Weights of a small GPT-style language model, trained from scratch on English Wikipedia.
Size: width 192, 2 heads of 96 (1 for keys and values), MLP 768 GELU, vocabulary 8192.
Training: a variant of Adam for these matrices, 200M tokens, 12189 steps.
MLP neurons of a small language model. Each row is named by its layer, matrix (up: input weights; down: output weights) and neuron, and shows model dimensions 0-191. Each number is 500 + 25 x the weight over its row's rms, rounded and kept within 0 to 999. Numbers have three digits each.
After each neuron's rows, "fires before" lists the tokens most often just after its 100 highest values on Wikipedia text that the model never trained on; "fires after" lists the tokens most often just before its 100 highest values on Wikipedia text that the model never trained on.

L13.up80:488517464534468549506452472497509474503462495498512510486516510485531533507482502496506482489468459525471482523489540477454459545460494514552548518474533507524494487527498470500521493428497507474487568491479497454512529484499512474452477520508504517501528525490495531523493472489492485512531497469518447477505456525478470492530515515525514487462519510498482520458480505496528529523505485492523517483521487529497544533559466486491458472506465538511469489506487516473481519479506454481476511527511502493544546496489502485498504495483522512522461496507500487528480451523511483473
L13.down80:495516521438527442500527528506503512486515522511491491532499537454498501494512514462459530487515537512485540489533508528499507473549493467496479488501492491474532534481485519465520501590489501515499511508519452510498470503554495529525526489514440513492470454458534515479525509488507479478476509524512486468460514462516482499478454460477500527528508493479516533510488491520495462486541516502534509502468535477507478483515546505459505510491509506470521514506475486508545488497499504511507506483505493522481457538529479506484509494497487482523548486515547490445476530446489512505
fires before: ")", "\n"
fires after: " m", "N", ".", "C", " \\", " C"

L12.up263:453544540543483521506504518518503513536501483473517508524528504499508522500538503465508507463454484562523481550483496491472497487489465486480482503511503445498468481462473524454527492493491488472499559471501509496505534496510484476444522510479490503537510493474466498514513511523470464490507500502486493470480446512541504529508455487479502497510569507501480484501492470484490522496457514508493518510501492513456514516483507480491474477522546523535491462506531484481528484492512473543491510488531493525549543502519478528532516529496468493519481503498522513497506420510444457494
L12.down263:529462469511493516567467479485476504456455530508481498481500525497510463490505493533487516506494530467505509486489503538501509504535458457490494468496503550501506476522490455576472508502539512510525526494523466497483503491462474509537534494579498509456474484457482535518481446510553518497539492512527464538501492471515496527487517500480519503501526450485515496519517487491501514501512448486506474515494487497507530494529457533506510503506478536503515503512448486483516493505480488536528503466461506502466489490533518480485530502545527494493507451469501553485502504495498504459
fires before: " |", " |\n", "|", " "
fires after: " |"

L10.up448:529491500496505514490505507529528505464522484518518465492533487511502489510528504511503494512554528486511511515479555476505473500500518485500505540472492491481525491476535479517458521538534468489510500513550509457561463504528528496528489483492476495486512463511488493505506450498530523481524489489523505442472480509522479529521507445542511499493530512524528500487505467471484529511543469503515536474513503470512521504504487475455442501553487501508495454492511542493495512512518503538465522526455529531521504530497514486477489519499498447420527515542476526508461536473532478483
L10.down448:496511473523500474533524505484516480521460456491465481507514528512490644499471509489502484498490458527507499500490483520527521495505487494505475457503484491506458514504472542489522473476484473494487532487518514537459517486509479507485509521470505529530492501503507481521536514491473494515492509480516531516523515519469479479513502519474482533486477496443511496517497474507500474515474498539527509488494499508497459479504518518525533491491496513513484519502512468532520486465453512516494468495537494494500490491496491518486491465495536553607472488475501443497550468515479513509
fires before: "19", "20"
fires after: ",", " October"

L13.up586:542479511510517525521479481481504485500540488475513519463471475495524502503519476488482536513507490482496482542511554537529553465507487518516535486499477543492513508445507447496531488504498497462458520445503544524477495518512482512497487473503445496504574458540500505503486525527479511497504538495486483487517557479500488488462525450512507497486514555510493504487491499510463491502518458512505538450466487487503510543536473495487494510543510518488478498476483486486498459522503496470497478521518520546490482495494510503483509454518495531532521486552528507476487437475505467475
L13.down586:505518479517542527494505495494539525506537488493470470514514544531494464518487505536477533463530491505548492503461488520475468474486473498482506518535495472473519489515461529487479519491470466495509526513492521528505507514487500472519472467520479466516476542484533473527437504482478523542503543505500541481490506468534500477518466527491434484448504465496465476486491507496520465518502437498460464487534508515451462525500468469484551510472525495537513527497521508502514494499465523511479489533520546503539521498531495482494490549523505518464501517464482506526514531509509487481
fires before: "19", "20", ","
fires after: "-", "|", ",", " an"

L6.up115:527461485460513556523497517483554509488483491505469530500494495487511528512505504511495509483465536513492488473497524451489503474485518473535480523492516494466505491476452489515489541490449475533529512520469518482513511469516512504509506498478463522547541521504510528494477463463515467483538533523510497478440480495469467529538488481509529514549515496489458511468511501522475494517492508514496500488503421550468497480463511513474488507467509512479532523516474485567470510503507469485522498512505498529511480511475518538527491489506533494523497462477576495500492484467483527454
L6.down115:465517518480480491532525501551515521475477470525506502494459492446520561505493509463491514545526497523465534502518501504488512490490499488507486512530500521550505494502431512523469508470507495526483562525491524449478509488496537494519454532495512518491499510485523529499510485528541436506505542537497491491505515520481490496509487499479520509561527477495481474457510495533490528483451473536486519505475484474488509535508512471467504529500478465502463475481451510477544453476507503501520529467448502501479500512455484471484516486501470480526474505498528518511476518505445527490
fires before: "20", "19", "ial", "15", "ating"
fires after: " January", " February", " March", " m", " April"

L14.up633:524503497538486474524478459495528510495509497480510463499526497490491542515510518518504509542531488562524517509493528499515483550539476560491510522481471542518486487489501484493500502474519489522428491531451547481523482525530512482484492481517498547491496445495470480520533518551478529481499540463478500490481539487505494493504506508494512504492484517515493494472463506483494499467471509520506537482445496466524506475497497487499474511502521488503450456457526498560464532473524479505456516489503490500584500481511464484518499504472495522496466446495499518502502446504497474501
L14.down633:535506507527488476486537422528514500475458492534460516517433494488510512484470434504491517517500491440535486523489467495488480477495467468513500484510506518496507517514522488499503508522498502546538515474516523457512488493517469525509470495538487462497491555538499486507491497488500551486489520502509484483527499480496452530516500449506542487487477460486488504479496480522485483527533501481527516505516483491496508477491535533517556457496444492505495527504530467504487490478534479523505511468468499524473509508555482486459504494486540509543550538527494522536474532515509490526
fires before: ")", "),"
fires after: ".", "20", " (", "N", "C"

L14.up377:469499520468485508529437490498523496515511466507516537489480532489499483524463528479481489497506550528510450473550497493497510479511496538506534516502473580483528453528510500519496508441470498495487511491499524524504501470498514556498455586513472483510510487498552513517493513493557447514482505495517464503506501517469440474504515500482501482493486474495509558480507496499540467516461473480508498481505495547494512494546505555465521486511470509505506497519497470535529494494494502529476514481458480483512535490466523502498491541536522525512480502489513507490511500507472490474
L14.down377:545508493540510523479472493506483513506524510484474496509522503471507543464480477517515463501499451516503493505478484520486495455498539505498507489473500448536460528463513516497524507546528487478520472510513506503477503512494487474478524503543504531518537509514463550473490531448492513495498499514528563476542495507524531538486520506468516513487494552523491488489508442484462529463501494504465521502449507518495514505477541532544533487513548492494505485507435510509495527528517457470518486489492536504455514475493500488484518444478446521465534534509505483477535515474525501508
fires before: " |"
fires after: " ", " |", "-"

L6.up542:537511524509510510504512477504521509507485492505509463490470527430445547531524470456506503509522511504479529485501459514509477526522515527498463508497463517498460486469502469507478527499516494487458504513477543511488451493542491517528523508487481469539504450495481496485509500473461517499478500529513462452475508499502478541512487486521549522532524564479496539532481523514511537468524493479482519502484505521501525478460514540538508492514484504548566483461457457518453485495482461512473489514493478527475508458481484485451521485470495495509506534497522517515502501501489476466
L6.down542:481486518473479513501525531530475505528475466473483510500518455544499499503479492513474498469462494521488471534475533535498472483533463482498492507530477530487511519475454501460494452474468504498514550513495449515514518525478543530540508526509496513502496528537511521530486515519522470505546518499512488533519503512511510478476475499497507485468472496493512423449494525470537458499520528536507472496501483444502456532526493532486521480470490518433491533561472524499516530504488503481535552520484502491524506527531504518490520487470527493493505456483458496503479530510513492490
fires before: " ", "1", "0", "):"
fires after: " |", "3", "4", "d", ".g"

L7.up596:547479544486520498484486511516465502470488463510465506497479490475515521480511503497451529462529506462462490480498519467516520497499499521523478497527486529511532482487499498474535514475546448506505529485502503483507488490530505515539531476464456541503477514529487504464486546469512479535496482495509474488461523486503454523505517473461483524541554498512481500452475533475480495530507492506506486461504469508542517551493458489503479550464516544512507501507485502538485525511468521486506521511544499493499460478475494529464494512512487471556501464500522523455457475464478541520
L7.down596:489550524529491466534542501523541489493507507531474509485471523449475485532552473499497531525508487489481498577491493502505480520494539486490499518494468517523482499516492522500508509487487513497480476517524474510504480509510442536556492490443484503494453489527526503525531506499509436470510480501495522488535539534452466495470488485503465525493507480514543515536479495498447467517534477494492502515488493518494514513479497472520463555491488481506462536456515532496496487504504488521486486449481533531450490509467468503472480510530518482483515512498453496486530493502559519480
fires before: "19", "20", "18", " "
fires after: " in", " November", " February", " July", " October", " December"